config.yaml
head_dim: 96
intermediate_size: 768
norm: "layernorm"
rope_fraction: 0.25
attn_scale: 0.102
init_std_o: 0.00416
init_std_down: 0.00416
optimizer: "muon_variant"
decay_shape: "linear"
max_seq_len: 256
train_tokens: 210200000
max_steps: 6415
MLP neurons of a small language model. Each row is named by its layer, matrix (up: input weights) and neuron, and shows model dimensions 16-143. Each number is 128 + 32 x the weight over its row's rms, rounded and kept within 0 to 255.
Before each neuron's rows, "fires after" lists the tokens most often just before its 100 highest values on Wikipedia text that the model never trained on.

fires after: "v", " app", "ff", " inv"
L7.up343 [ 77 146 143 157  91 138 123 105 138 156 146 101 148 170  97  95 164 107  64 109  98  68  97 142 139  92  93 119 138 170 186 107 186 166 133 149 175 137 129 109 128 148 126 116 108 146 151 115 170 134 129 103 189 178 131 148 137 146 138 163 157 129 124 107  98 104   8 114 109 134  56 168  59 149  94 116 201 146 139 176 130 129 106 123 130 141 105 180  97  69 152 116 214 134 139 173 109 128 154  99 115 155  79  73 142 191 126 132 131 161 130 166 131 157 138 119 139  75  93 146 136 115 145  94 169 112 156 118]

fires after: " l", " L", "a", " B", " b"
L3.up691 [121 147  91 147 121 107 156 137 111 198 132 141 114  83 183 124 146 111 113 117 129 122 102 117 123  79 105 191  80 140  87 103 120 126 134  87 125 118 147  90  81 109 128 106 106  92 198 145 166 113 171 118 128 129 104 181 197  78 138 114 201 123 130 131 133 106  78 130 168 102  86 157  94 180 138 153 107 169 127 120  91  17 100 123 126 140 141 158  94  83 120 111 119 196  73 140 181 173 134 118  86 130 122 106  86  58 151 151 108 155 148 150 142 106 148 166 147 140 160 158 132 128  58 193  92  92 159  99]

fires after: " l", " st", ")", " L", " g", " St"
L3.up369 [156 157 106  92  77  97 130 102 126 155  33  92  64 123 149 146 103  93 106 101  99 136 115 117 105  99 138 136 108 135  99  73 121 151 110 139 115 149  85  81 132 127 130 120  99  90 143 151 143  96 125 177 148 105 132 145 165  98 145 117 160 137 121 152  83 107  63 126  76 152 146 135 141 144  84 147 156 117 109 120 139  60 154 135 129 204 128 144 110 119 146 128 165 176  83 139 142 161 110 152 109 197 157 132 184 126 150 136  91 155 206  69 159 136 132 175 149 101 125 105 171 169 116 139 139 103 165  80]

fires after: " t", " C", " c", "at", "t"
L5.up753 [199  76 151  99 147 120 130  70 104 155 127 133 153 140 195 151  96 110 166 117 140 145 121 140  97 151  58 136  88 118 132 134 164 152 208  91 147 116 145 147 121 118  87  90 118 132 130  84 117 139 125 147 127  86 113 113 182 163  89  99  42 127 128 109  62 124  92 139 147  93 102 113 168 110 185 155 126 102 129 131  91 150 118  96  75 140 101 197  86 175 135  78 169 142 124 128 141 131 101 118 114  69  98 135 174 148 167 113 164 156 155  98 137 113 115 137 139 121 201 141 104 128 155 115 161 114 149 132]

fires after: " P", " F", " C", " p", " And"
L2.up179 [143 158 133  94 102 109 100 124  87 155 135 148 129 205 119 177 127 157 135  83  87 173 164 172 101 146 156 164  66 159 143 116 111 139  73 138  97 127 132 105 107 132 139 104  50 113 173 139 109 110  97  86 149  83 138  70 122  88  88  70 114 131 149 117 158 184 171 164 189 129 130  86 111 197  79 174 135 152 174 102 132 181 171 162 186 140  88 162 123  91 160  71 160 114 108 153 178 158 186 120 143 104 132  97 122 145 172 133 131 111 137  92 136 112  97  99 126 131 154 114  62 143 106 111 123  91 189 116]

fires after: "b", " B", "ou", " N", " V"
L5.up121 [204  75 128 135 111 166  65 114 148 168 160 117  87 105 146  98 152 164  88 154 117 124 116 175 108 115 140 129 140 160 117 186 121  78 118 119 142 134 185  73 129 105 139  35 110 189 114 150 111  60 176 157 135 114 121 136 138 117 129 115 196 168 105  65 109 169 221 126 150 155 129 114 126 152  67 162 161 157  93 105 112 147 123 128 156 143 111 150 130 144 147  98  86  84  85 100 140 181 142 125 125  87 128 150 168 133  98 127 102 179 129 137 141  69 111 120  83 155 175 163 167 133  75 111 156 128 150 109]

fires after: "mp", " P", " sign", " v", " t", " G"
L5.up395 [106 123  97 115  97 143 151 127  56 192 163 106 128 159 136 108 103 157  59 101  78 108 108 153 140 154 154 179  87 167 133 202 176 104 134 140  87 145 133 120  98  82 101 170 126 190 138 144 139 158 152 150 140  93  92 106 169 146 123 166  79 179 134 156  96 135 109  86  79 183 107 172 127 140 105 112 128 115 154 102 146 142 129  99 141 140  92 162  72 156 132 144 111  97 163  95 116 138  88 106 112 132 208 135 164  94 126 148 127 104 147  82 179 109  96 177  78  92 167  95 132 122 122 112 177  75 171 119]

fires after: " M", " v", " T", " t", " ", " V"
L2.up579 [128 194  93 113 132 113 138  87 193 141 152  96 136 123 170 121 207  87  95 141 111 135 119 141 141 130 127 124 107  69 194 102 169 134 122 133 105 162 155 132 141 139 151 124  97 118 111 148 161 144 102 131 144 125  64 140 146 128  89  84 198 165 148 100 159 137  79 125  75 111 110 117 105  85 119 198 146 155 156 135  36  92 108 123 172 118 171 127 175 115 148  71 187 186  89  77 137  92 105 125 128 119 122  80 138 115 157  82  98 127 164  93 142 142 139 133  88 116 104 169 133 128 144 144 114 160 125  45]

fires after: "-", " H", " S", " Ch", " T", " N"
L9.up189 [118  85 167 130  97 121  84  97 150  70 144 163 116  77 101 184 173 116  92 197  82 119 190 166 120 123 131 141 165 122 109 130 127  84 118  51 102 157 179  95 144 149 100 110 139 106 131  94  84 148 106 115  82 130 161  92 130 158 193  99 125 107 117 127 179 183 121 131 149  72 134 127 126 162 172  87 126 146  71 145 101  54 117 167 149 145 145 104 127 100 128 113  75 105 149 168 116 135 118 136 105 101 103 131 156 147  98 180  99  50 160 117 197 134 119 146  59 134 103 130 133 185 169 107 128 129 152 108]

fires after: ".", "W", " H", "S", " S", "H"
L7.up696 [121 158 152 172 150 117  95 116 132 101 154 122  72 141 131 137 170 113 149 138 175 118 217 131  95 137 129  94 133 124 138  82 140 159 135 133 131 119 110 141 225  76  93 189 109 119 136 146 153 136 169 146 150 100 176 118 193 150 153 100  67  77 135  85 117 143 136 118 155 117 130 117 136  63  93  91 122 135 146 195 100  62 119 152  87 182 125  93  45 106 168 140  85 185  92 152 163 167 136 102 104 155  96 178  73 135 149 128  89  99 131 125 191 124 134  89 118  76 113 215 169 152 155 108  97 127 145 103]

fires after: " E", " B", "eb", " W", " v", "W"
L5.up260 [132 118 152 130 160 118 156 171  82 120 107 168 136 120 141 159 152 195  95 112 123 110 157 112 127 174  90 112 131 193  94 147 171 163 100  93 136 119 149  83  74 130 141 103 116 133 149 135 115 118  37 129 101 112 113  89 153 117 106 184 136 131 101 119 103  63 143  61  91 157 120 128 130 129  69 114 173 119 202  94 166 123  96 128 134 165 118  74 132 129 165  93 111 146 134 137 142 137 105 132  15 134  91 170 113 151 124 114 100 125 215 102 168 163 152 100 196 159 135 161 198 126 204 168 137 130 110 133]

fires after: " s", " S", "S", "s"
L5.up629 [150 129 130 115 106 109 138 121 183 135 135 130 123 138 107 154  82 156 173 163 113 185 151 156  60 110 131 159  99  95 135 104 157 126 121 133 138 105  86 128 123 145 160 113 135 136 176 180  97 100 134 145 134  68 162 138 111 142 162 119 162 153 111 146  25  94 134 106  98 110 140 119 152 189 150 121  88 136 179 176  96 126 161 145  89 101 106 142 156 167  89  87 104 107 163 152 156 139 167 115 168 166 124 112 145 113 129 251 114 143 150 151 103  82 139  65  96  99 127 169  34 148  97  78 116 144 108  95]

fires after: " St", " C", " c", " g", " b", "f"
L7.up457 [146 121 142 144 200 166 111  88 125 161 167  88 108 121 135 131 115 131 171  80 134  69 116 197 110 152 160 192  79 137 124 144 135 126 123 126  87 135 167 105 169 119 155 132 150  89  98 171 130 145 123 130 123  98 126  84 150  92 104 122 201 137 161 147 169  96 120 118 137 119 126 121 136 154 140 128 155 136 147  92  89 127 185 132 108 169 151 152 201 160  93 114 105 128  88  91 127 150 180  75  81  95 153 121 152 122 117 142  63  93 114 125 140 173 128   7 183  64 150 133 112 109 147  95 128 106 189  87]

fires after: "1"
L2.up122 [133 135 120 142  95 148 128 106  92 142 164 167 138 153 126 144  90 130 144  43  95 151 134 190 200 207  99 142 105 161 140 129 130  47 131 160 107 192 148 116 106 140 131 105  95 147 160 177 185  77 100 176 217 119 112 151  91 117 122 139 131 101 157 120 158 149 157 120 194 134  77 108  44 117 159 143 157 168  90 125 123 128  85  75 122 149 142 115 139 140 123  74 163 130  85 150 188  83 179  70 133 101  95 126 119 139 100 124  80 100  89  74 111 164 170 120  97 127  78  93 142 148 123 132 102 117 148 126]

fires after: " P", " p", " W", " Fl", " Ph"
L5.up468 [151 133 156  57  78 161 138  64 100 170 150 152 164  85 155 192 170 142 116 165  47 148  58 131  57 184 124  84 121 123 119  88 146 120  90 105 140 135 110  93 169  54 129 148 147  82 147 152 112 144 131 155 160 104  86 111 152 119 132 121 126 133 120 100 152 152 159  89 195 109 119 189 107 156 111 203 107  75 113 148 147 150 134 138 121  77 116 161 204 128 115 152 140 147 103 154 219 150 145 139 109 116 108 102  89 161  64 124 152 137 129  58  82 192 131 115 132  90 108 120 146 110 130 165 112 127 170 170]

fires after: " in", " De", " In", " le", " as", " d"
L8.up177 [170 110 117 146 140 139 128 206 148  87 137 155 104 146  94 125  58 139  96 126 169  87 159  65  89 135 103 105 116 141 165 100  91 199 120 136 106  86 133  95 147  97 145 127 152  91 108 173 104 118 118  95 190 136  98 193  97  97 160 163  83 148 144 172 157 107 139 111 112 112 161 125 141 135 107  89  66 144 151 145 129 138  83 183 121  95  65 143  80 152 103 109 138 175 160 142 117 151  93 109 167  93 101 145 137 147 105 159 186 100 127 181 128 123 173 128 124 154 111 141 115 127  93 163 179 102 138 117]

fires after: " h", " H", " res", " m", "st", "end"
L2.up480 [135 124 165 132 149 145  77  98  71 170 116 163 126  52 112 153 110 182 119  91 188 146 176 156 137  87 145 108 182  84 140  95 150  84 172 138  92 144  86 147 128 129 150 140 147 172 151 165 124 149 123 157 132 135 127 136 153  77  91 171 125 136 170 104 134 130 210 117  71 132 129 118 152 137 161 167 123 127 168 126  54 141 116 120 161  75 133  51  96 117 139 152 148 113 130 140 113 143 123  57 149 146 139 141 171 115 162 152 125 131  96  41 132 165 109 145 150  92 115 126 144 187  93 152 153 164  88  97]

fires after: " P", " At", " le", " G", " p", " sh"
L3.up43 [124 124 158 133 159 115 136  63 144 165 142 187 146 112 161 147  90 167 102 141  82 139  89 129 112 124  85 160 118 147 154  49 140 129 110 134 141  96 107 126 157 129 137 198 121 115 152 134 109  77 144 138 157 150 167 111 178 120 130 127 171 144 122 156 126 124 121 141  89 185  93 132 145 193 160 142  87 130 122 129  77 135 114 127  99  65 142 191 147 114 108  59 185 132 153 100 144 159  94 143 168 104 117 178  99 117  85 177 195 106 167  73 142  80 135 150 156  75 113 115 134 137 119 139 100  66 169  97]

fires after: " t", " p", " c", " T", "lect", " P"
L2.up754 [156 136 181  92 149 152 165 141 140 178 166 111 151  80 133 166 126  70 112  78  94  96  96  99 133 114 152 115 125  93 116 136  95 146 136 151  68 146 123 103 131 155 104 127 130 155 128 167 156  77 153 119 112  76 120  92 129 168 110 141  71 170 102 125 129  88 138 129 146  99  94 131  71 106 143 149 149 137 150 117 121 140 127  93 163  87 115 159 100 115 110 107 197 121 154 126 152  60 140 174 167  89 108 144 130 107 187 114 136 142 133  98 120 131 111 112 175 168 111 109 122 137 182 145 193  96 194 198]

fires after: " s", " S", "s", " un", " ex", " re"
L8.up274 [108 164 160 135  97 131  68 130 120 125 149  95 138 130 142 153 147 119 113 117 139 169 123 172  97 190 146  48 105 127 165 101 127 153 163 150 138 122 149 110  96 214  85 172 127 184 142 122 107 101 133 113  76  35 138 134 135 104 161 150 109 104 133  77 101 127 116 141 157 116  75 170 143  64 162 107  90 171 190 102 114  87 106 144 165 118 121  57 154 153 144 144 137 149 122  86  98 124  99 190 180 136 105 101 118 111 189 105 120 132 141 126  81 136 111  98  63  96 153 177  70 126 118  66 177 178 112  83]

fires after: " P", " M", " m", " p", "M", "p"
L3.up530 [170 131 106  87 129 148 114 121 105 104  90  96 153 144 161 138 120 116 154  80 135 105  77 145 127 158 118  90  99  80  86 150 177 148 168 151  96 126  97 155  89 167 107 130 160 136 161  89  88 195 111  95 104 122 120 161 128 105 126 108 150 154 166 122 116 111 152 146 144  98 102 172  93 164 129 170 175 151  91 142 130 147 138 148 151 193  87 103 136 107 171 156 187 175 194 126  98 114 150 190 118 171  68  69 111 141 149 117 111 113 106 111 189 143 170 131  96 119 146  91 150 148  90  73 174  72 149  95]

fires after: "2", "0", "1"
L2.up27 [146  91 148 124  91 137 189 139 145 149 142  88 145 139 162 142  54 123 141 136  93 135 153 164 141 108 109 146 190 127 148 160 155  57 111  75 168 116  70 162 154 130 178 135 139  82  85 111 144  95 130 188 173 136 135 117  99 146 136 115 104  89 178  76 176 157 166 148  94 133 136  97 109 120 139 102 149 178  89  88 100 127 116  72 139 143 155 131 108 102  95 106 156 134  66 125 141 115 172  68 141  94 157 121 153 146 137  67 107 167 149 198  91 115 133  89  79 122 104 143 112 135  79 161 150 169 132 178]

fires after: " s", " S", "-", " C", " H", " M"
L11.up217 [116  87 178 126 129 125 152 152 132 178  72  81 183 138 123 116 149  96 172 142 106 159  84 146  92 186 141 174 101  86 192  89 137  85 114 115 152 147  35  67 141 136 102 119  99 131 100 213 137  64 102  83  74  84 161 164 109 117 175  89 163 100 143 179 145 128 152 112 157 155 123 103 152 116 130  82 107 157 143  97  91 155 175  87 152 112 119  90 189 131 185 108 111 131 109  83 134  96 125 131 112 115  79 156  92 137 114 135 148 121 131  95 126 161 133 102 125 160 138 195  58 107  62 125 175 135 133 134]

fires after: " E", " St", " L", " B", " comp", " Al"
L3.up108 [163 116  80 100 111 103 101 124  95 150 114 154  91 129  90 157  59 144 119 133  85  85 119 139 160  96 127 123 100 173  94 135 105 189 149 187 105 130 157 166 153  81 115 138 137 147 151 157 105 169  91 104 112  89  95  94 112 156 104 121 153  94 168 164  94 144 149 150 170 148 140 129 113 171 106 112 153 141 143  78 140 153 124 141 139 116 160 113  48 122 110 185 160 115 175 121 135 173 160 129 118 137 177 140  55 120 105  58 106 129 148 127 196 102  73  95 129 157 164 141 170  98 118 123 121  32  82 155]

fires after: "–", "-", " M", "\n", " |"
L13.up345 [132 179 121 105 118 110 161 122 120 149  94 116 107 148 148 140 114 137  86 125  64 150 142 153 115 131 136 183  88 112 145  93 126 135 135 106 158 131  91 115 102 117 134 137 101  73 151 179  57 126 163 117 113 115 187 103 101 129 178 141 135 179 114 123  79 125 151 101 103 121 119 135 130 139 172 155 133  43  68 108 100 141 180 138 143  98 156  77 169 100 147  68 113 131 149 133 145  72 186 104 108 130  74 154 152 165  95  94 116 179 104 184 141 127 120  99 176 163 162 157  67  80 111 162 119 135 164 176]

fires after: " G", "-", " S", "S", " st", " g"
L7.up171 [ 84 153 132 129 109 171 107 143 148 171 147 144 111  85 101 145 126  95  98 103 109  82 190 154 120 184 227 128 107 143 177 105  76 106 142 112 127 160 192 102 183  61 113 145  87 139 144 160 147 135 117 143 182  93 105 125 108 146 127 125 173  59 135  86 115 113 149  95 150  75 128  69 131 122 145  99 117 188 122 134 101  92 105 159 136 116 170  88 177 152 138 128 135 157 129 117 155 174 154 158 124 131 141 122 115 103 102 155 133 138 136 166 161 122  69 118 109  27  93 158 134 156 162 131 201  96 161  70]

fires after: " St", "l", " l", " L", " st"
L2.up639 [122 106 107 155 111 171 144 169 168 188 123 165 117 125 180 163 119 180 132 104 129  63 125 113 131 118 159 102 145 151  92 130 119 129 143 112 135 186 132  91 130 113 154 156 202 139  92 179 106  80  88 176 165 169 107 125 113  87 103  97 112 101 143 166 163 103 159 112  92  81 144 129 151 141 140 152 167 125  80  94  71 168 122 131 169  54 102 135  64 100 125  85 210 121  56 105 172 105 145 121 135 180 117  91  98 131 125 149  87 155 179 114 130 141  73 103 107 135 148 118 112 141 119  97 129  71 153 161]

fires after: " b", " B", "b", " Par", "ar", "ort"
L13.up687 [138  88 129  83 135  97 105 136 166 129  97 110 140 180 129 102 165 143  83 108 113 171 103 151  75 149 124 154 114 148 113  99 139 150 148 104  87  88 171 125  99 108 168  93 127 146 104 115 113 148 127 130 160 136  88 171 174  92 109 113 186 100 145  82 103 148 120 152 159 141 118 135  62 110 175 151 184 123  52 154 117 152 177 132 130 141 131 163 113 171 131 134  86 159  61  96  94 173 100  85 221 134  91 104 177 119 136 116  54  74 154  86 183 102 163 140  99 141  96  96 108 149  77 172 142 165 140  93]

fires after: "9", " t", " D", " ", "8"
L7.up723 [113 159 144 110 109 165 122 132 192 178 109 128 153 104 129 172 124 105 162 180  69  90 126 109 160 176 101 120 128 103 155  82 121 107 122 113 127 100 148 110  78  81 182 105 108  84 113 107 178 124 130 164 187 183  74 193 145 112  86 119 172 126 126 116 127 103 135 134 133  97  61  80 130 100 135 165 108 210 160 135 104 185 133  96 195 136 104 129 135 143 116  47 129  82 174 119 146  96 141 124 157 126 152  99 128  58 108 146 189 107 120 131  93 112 142 126 145 115  97 101 136 149 124 100 149 146 115  71]

fires after: " f", " t", " U", " E", "0", " L"
L11.up457 [130 193  56 110 165 176 164  99 109 123 124 102 111 164 121 129 143 178 125 106 135  55 128 102 179 155 101 145 148 122 141  92 140  83  98 119 131 102  87 141 173 138 158 111 106 116 100  93 124  79 119 189 158 135 136  43 115 176  87 161  83  97 187 162 131 172 131  79 108 120 181 116 144 142 138  99 163 114 105 121 109 120 197 101  78 146  92 165  70  82 139 116 150  87 136  91 110 111 130 111 142 124 122 169 130 100 116 134 149 173 123 118  64 114 102 133  63 165 119 127 155 145 130 130 173 167 120 183]

fires after: "p", " Rep", " P", "P", " p"
L8.up403 [140 104 163 167  92 155 164 101 170 144 132  83 214  96 127 139 157 130 125  91 113 112 144  87 139 145 119  55 129 135 127 159 135 194 163 144  88 158 125 154 121 124 155  64 131 165 159 181 122 193 160  95 117 104 147 122 123 157  90 223 114 152 114 166 115  85 154  65 118 142 123 138  98  82 141  85 105 161 123  94 171 195 112 187 102  97  97 183 137  97 149 123 118 135 151 132  80  83 147  72  99 173 103 115 155 171 132 133 153 137 128 152 128 101  70 100  94 149  58  76 166 118 133 139 120  96 171  91]

fires after: " B", " Gr", " St", " b", " gr", " Be"
L5.up399 [103 122  97 134 114 177  86 145 148 106 110 149 101 139 122 135 151 112 121 112  77  80 111 165 113  87  67 109 121 173 162 150  81 111 135  75 148 143 179  92 158 116 148 161 113 118 155 167 149 161 149 161 136 124 197 125  93  87  84 141 149 157 164 107 183  93 131 119 127 138 125 124  73 181 168  94 108 135 174 101  57  92  97 101  97  74 182 121 136 171 120 178 153 124 122 122 160 143 161 161  94 120  89 160  76 122 142  98  88 110 150  90 142 180 128 103 143 163 170 117 173 119 106 156 140  89 165 100]

fires after: " M", " c", " K", " m", "M", " W"
L2.up218 [141 121 150 148 111 134 130  99 130  98  94 165 134 173 131  74 132 184 119 104 134 149 206 118 124  92 103  73  99  88 231 139 158 141 161 109 110 101 142 116 102 132  92 130 138 177 117  90  98 115 132 124 140 113 211 164 119  91 104  94  99 140 109 112 104 121 126 109  42 110 135 107 111 164 108 157 139 163 128 114 164 182 115 123 176 189 134 147 149 104 189 162 145 146 151  78 123 154 116 184  75  97  84 127 113 177  96  97 113 117  99 107 115 167 171 121 150 123 189 139 108 122 110  85 148 138  73  98]

fires after: " S", " L", " U", " Sw", " s", " Euro"
L3.up426 [ 96  94  40 110 156  98 109 136 133 166 145  97 129 123 125 138 173 107 139 190 116 171 107 117 150 120 149 153 112 157 169 122  64 172 132  98 153 114  79 123 126 196 163  60 114 105 137 120 127 142 140  82 138 115 129 237  58  95  88 128 150 108 123 131 116 108 121 130 154 120  86 110 170  39 168 160 146 179 103 124  82 124 147 119 106 159 141 151 183 136 110  95  72 172 159  72 136 114 164 134 144 121 140 125 121 117 101 126 145 151 154 141 147 138 127 153 101 147 106 174  76  76 117 141 119 150 149 118]

fires after: " M", " m", " V", "ur", "ri"
L3.up82 [112 152 137 128 149 165 165 178 177 131 144 141 122 120 113  64 104 153 106  76 217 111 130 132 134 173  82  99  83  98 160 143 151 162 115  96 147 126 142  91 147  99 211 123 206 121 150 136 123 131 102 114 130  99 153 156 130  86 129 159 113 139 111 110 100 149  92 149  75  96 135 155 125 138 139 165 128 127 118 154 104 170 165 180 177 152 168 104 118 116 162 108 123  83  51 129 123 115 130 135  49 105  29 139 120 164 131 141 134  98  71 147  87 123 120 183 162 175 107 147  89 105  94  82 109 110 124  89]

fires after: " G", " H", "G", " Z", "H"
L5.up689 [ 84 111 117 145 118  85 100 148  64 141 158 131 105 124 128  81 145 147 101 171 150 129 117 119  94  61 153 126 190 139  87 146 156 164 125 119 155 119  84  68 153 140 152 158 113 132 162 197 119 100 114 162  93 132 141 144 124 130 119 164 100 152 136  79 143 116 111  74 166 164 109 130 136 126  96  80  91 122 100  93  98 199 154 145 154 173 132 173 148 153 116  76  89 124  63 104 148 109  53 113 157 104 146 124 149 154 209  83 128 111 143  91  99 124 169 126 144 108 199 128 155 130 149 122 114 111 135 103]

fires after: " gr", " in", " (", " C", " B", " on"
L2.up324 [ 91 138 142 166 102 118 112 127  93 156 116 141 122 144 134 107 130 214 205 137  93  88 110  77 164 148 128  85 119 150 126 128 157 101 134  86 115 181 162  84 125 130 128 135 142 214 132 113 100 106 107  86 102 116 149 124 157 122 100 149 135 114 130 161 146  98 116  90 128  91 190 137 158  79 193 116 113 178 154 147  91 136  95 140 121 110 159 131 166 190  98 175 112 116 115 116 159 138 187 119 151 153  91 110  31 175  87  97 115 164 111  95  70 161 133 103  79 129 130 121 149 195 115  83 118 100 177 131]

fires after: " d", " D", "iv", " Z", " L", " G"
L5.up732 [126 121 104 178 138  91 120 106 104 170 180 146 102 138  89 143 148 157  86 167 197 120 159 132 111 163  87 148 119 143 113 147 156 147 148  94 154 152  55  91  90 121 157 123  99 166 147 177 168 128 124 129 113 116 137 180 161 131 154 103 138 160 156 110 142 133 136  64  73 105 103 161 150  75 122 110  42 186 156  95 100 174 123 108  81 152 130 107  68  96 132 128 156  64 112 181 166 152  72 139 151 149  97 166 131 144 115  64 124 162 191  84 109 128 131 155  97 174 116  70 141  93 185 146 199 115 148 168]

fires after: " M", "M", " A"
L3.up154 [ 56 142  84 161  99  72 126 105 125 120  80 152 115 159 159 168 109 150 118  93 105 141 130 146 128 151 137 100 134 108 186 140 127 151 126  67  87 113 194 137 114  76 130  58 156 126 127 145  62  79 168  91 135  83 170 168 111  96  89 186 117 154  84 136 113 102  91  83 163 153 142 138 122 146 105  92 140 108 118  98 144 177 138 110 143 199 131 146 132 138 132 143 139 156 119 127 105 113 138 181 100  96 109 122 147  54 108 134 139 171 127  77 139 161 165 107  98 144  98 109 136 119 163 107 157 149 149 139]

fires after: " s", " bec", "ord", " B", " S"
L7.up468 [153 174 187 156 126 113 147 131 151 206 124 115  88 168 137 125 136 189 146 129 137 191 142 129 108 112  84 124 118 131 183 106 113  87 126 137  97  91 105 123 126  97 131  74  85  90 129 161  62 130 201  99  35 117 146 168 107 100 160 194  97 124 171 122  94  89 143 152 142 160  93 146 111 108 149 139 161 136  82 110  96 121 135 114 159 137 144 115 192  95 174 203 179 130 148 120 128 118 162 111  87  85  95 108 116 140 135 130 151 140  94 153 136 111 109 122 153  72 122 128 127 140  58 147 122 141 122 112]

fires after: " h", " w", " H", "n", "ol", " t"
L2.up62 [ 97 132 158  93 170 152 128 146 181 117 153  96 170 103 167 123 171 161 158 143 139 110 121 151 153 131 107 133 126 106 144 130 147 135  58 116  62 107 193  67  81 155 138 124 142 125 125 228 139 119  96  56 133 138  80 148 195 128  97 156 136  78 119 183 160 126 111  94 125 151 125  98 136 109 152 149 121 188 105 114 136  97 148 124 120 140 140  99 117 137  88 109  87 200 102  92 123 158 105 126  78 159 157 114  55 126 132  96 110 119 126  81 116 156 139 141  84  74 126 135 110 116 147 117  98 114 136 211]

fires after: " t", " G", " L", "\n", "b", " m"
L3.up204 [172 141 109 131 176 153 155 135  94  99 107 131 132 125 158  99  86 161 174 202 118  68 105 175  89  90 153 132  78 130 133 131 170 143 139 155 156 136 132  98 146 141 149 107 161 119 132  99 150 115 117 168 182 113 161 108 100 184 132 128 177 152 160 147  75 111  95 152 115 136 114 136  88  53  99 129 131 148 137 124 105  63 135 112 154 188  93 149 116 119 183  93 104 132 148 186  94 132  70  51 142  74 192 137 177 111 158 183  81 112 137 138 205 151 113  96  62 154 154  96 140 116 103 117 150  85 136 153]

fires after: " St", " C", " P", " Sy", " L", " Cl"
L7.up205 [ 97 142 174 103 128  95 152 138  26 192 121 155 159 136 134 143  99 172 125 108 104  61 123 104 171 161 150 132 125 128 133 160 123 180 131 133 126 125  82 136 172 116 160 139 141 120 143 145 107 148  97 127 168 103  92 118 156 117  90 130 171  84  59 170 127 170 127 187 131 127 128 149 130 108 102 177  86  34 151 106 111 133 106 146 132 124 104 125  97 115 162 124 190 121 141 123 164 133 141 141 125  92  93 112 112  88 156 126 101 151 129  67 113 187  96 111  90 159 211 132 140 131 160  69 115  44 138  99]

fires after: " B", " E", " C", "old", "ap", " No"
L3.up734 [111 149 133 170 138 181 178 161 177 177 140 159  61 119 128 111 148 150 112  73  98  99 164 105 105 173 123 141 116 115 119 178 142 147 157  88 146 131 128 182 129  65 113 138 133  65 123 111  99 131 148 102 122 139 127 145 111  98 110 157 132 142 113 148 146  95 151  75 129 190 125 137  61  80 158  61 100 134 112  31 115 121 129  93  92 124 150 117 153 123 181 148 148  89  98 166 200  92 120 110 101 132 112  90 129 160 124 164  71  95 158 103 180 188 138 128 121 122 143 155 148 149 144 121  25 150 105 146]

fires after: " in", " w", " In", " me", " At", " ass"
L2.up181 [136 113 132 164  88 163 139 137 183  85 126 120 115 115 119 121 105 199  90  96 145 174 117 142  98  98 124  69  96 124 104 120  96 137 140 147 130 119 132  59 180 160 140 123 112 138 110 174 102 132 139 133 152 144 128 144  94  99 115 140 116 104 104  74 106 112 119  74 155  83 110 159 160 100 112 138  74 131 110 159  76 171 140  98 106 188  59  47 151  86 153 137 129 154 164 161  90 187 101 136 109  78 134  97  69 138 145 163 109 148  91 184 139 123 131 100 152 133 125 107 154  69 140 170  88 107 154 153]

fires after: " T", " A", " t", " j"
L2.up152 [158 132 120  93 124  59 100 130 132 151 131 116 125 106 152 106  90 149 144  70 138 154  61 181 149 130 108 145 180 102 185  93  85 136 105 121 158  96 153 198 130 119 148 103 104 126 126 121 128 144 161 144  83 130 137 160 120 120 121 141  95 179 125 111  81  90 125 174 102 146 131 140 129 112 128 171  87 164 158 114  93 137 170 136 145 183 135 149  78 131 138  70 151 127  90 159  94 112  79 137 125  57 146 134 145 149 113 126 136  58  61 143 156 161 140 125 137 143 136 113  94 182 140 117 143 160 220 112]

fires after: " loc", " H", " res", " st", "h"
L5.up135 [146 141 151 106 127 124 141 119 130 157 165 136 130  68 152 153  70 137 159 143 186 115  69  77 114 116 140 113 121  67 200  96 148 134  80 110 127 135 142 148 159  68 102 132 149 176 157 127  98 136 136  46 119 112 162 108 169 183 141 138 117  99 139  97 169 170 150 104 117 173 134  94 182 148 151 153 156 137 183 155 111  81 130 129 146  78  95 149 101 158 154 113 159  88  76 137 120 159 107  75 160 138 130 143 140 159 103 138 120  82  90 125  88 192 116  76 148 130 168 135  74 147 156 126 150 119 121 137]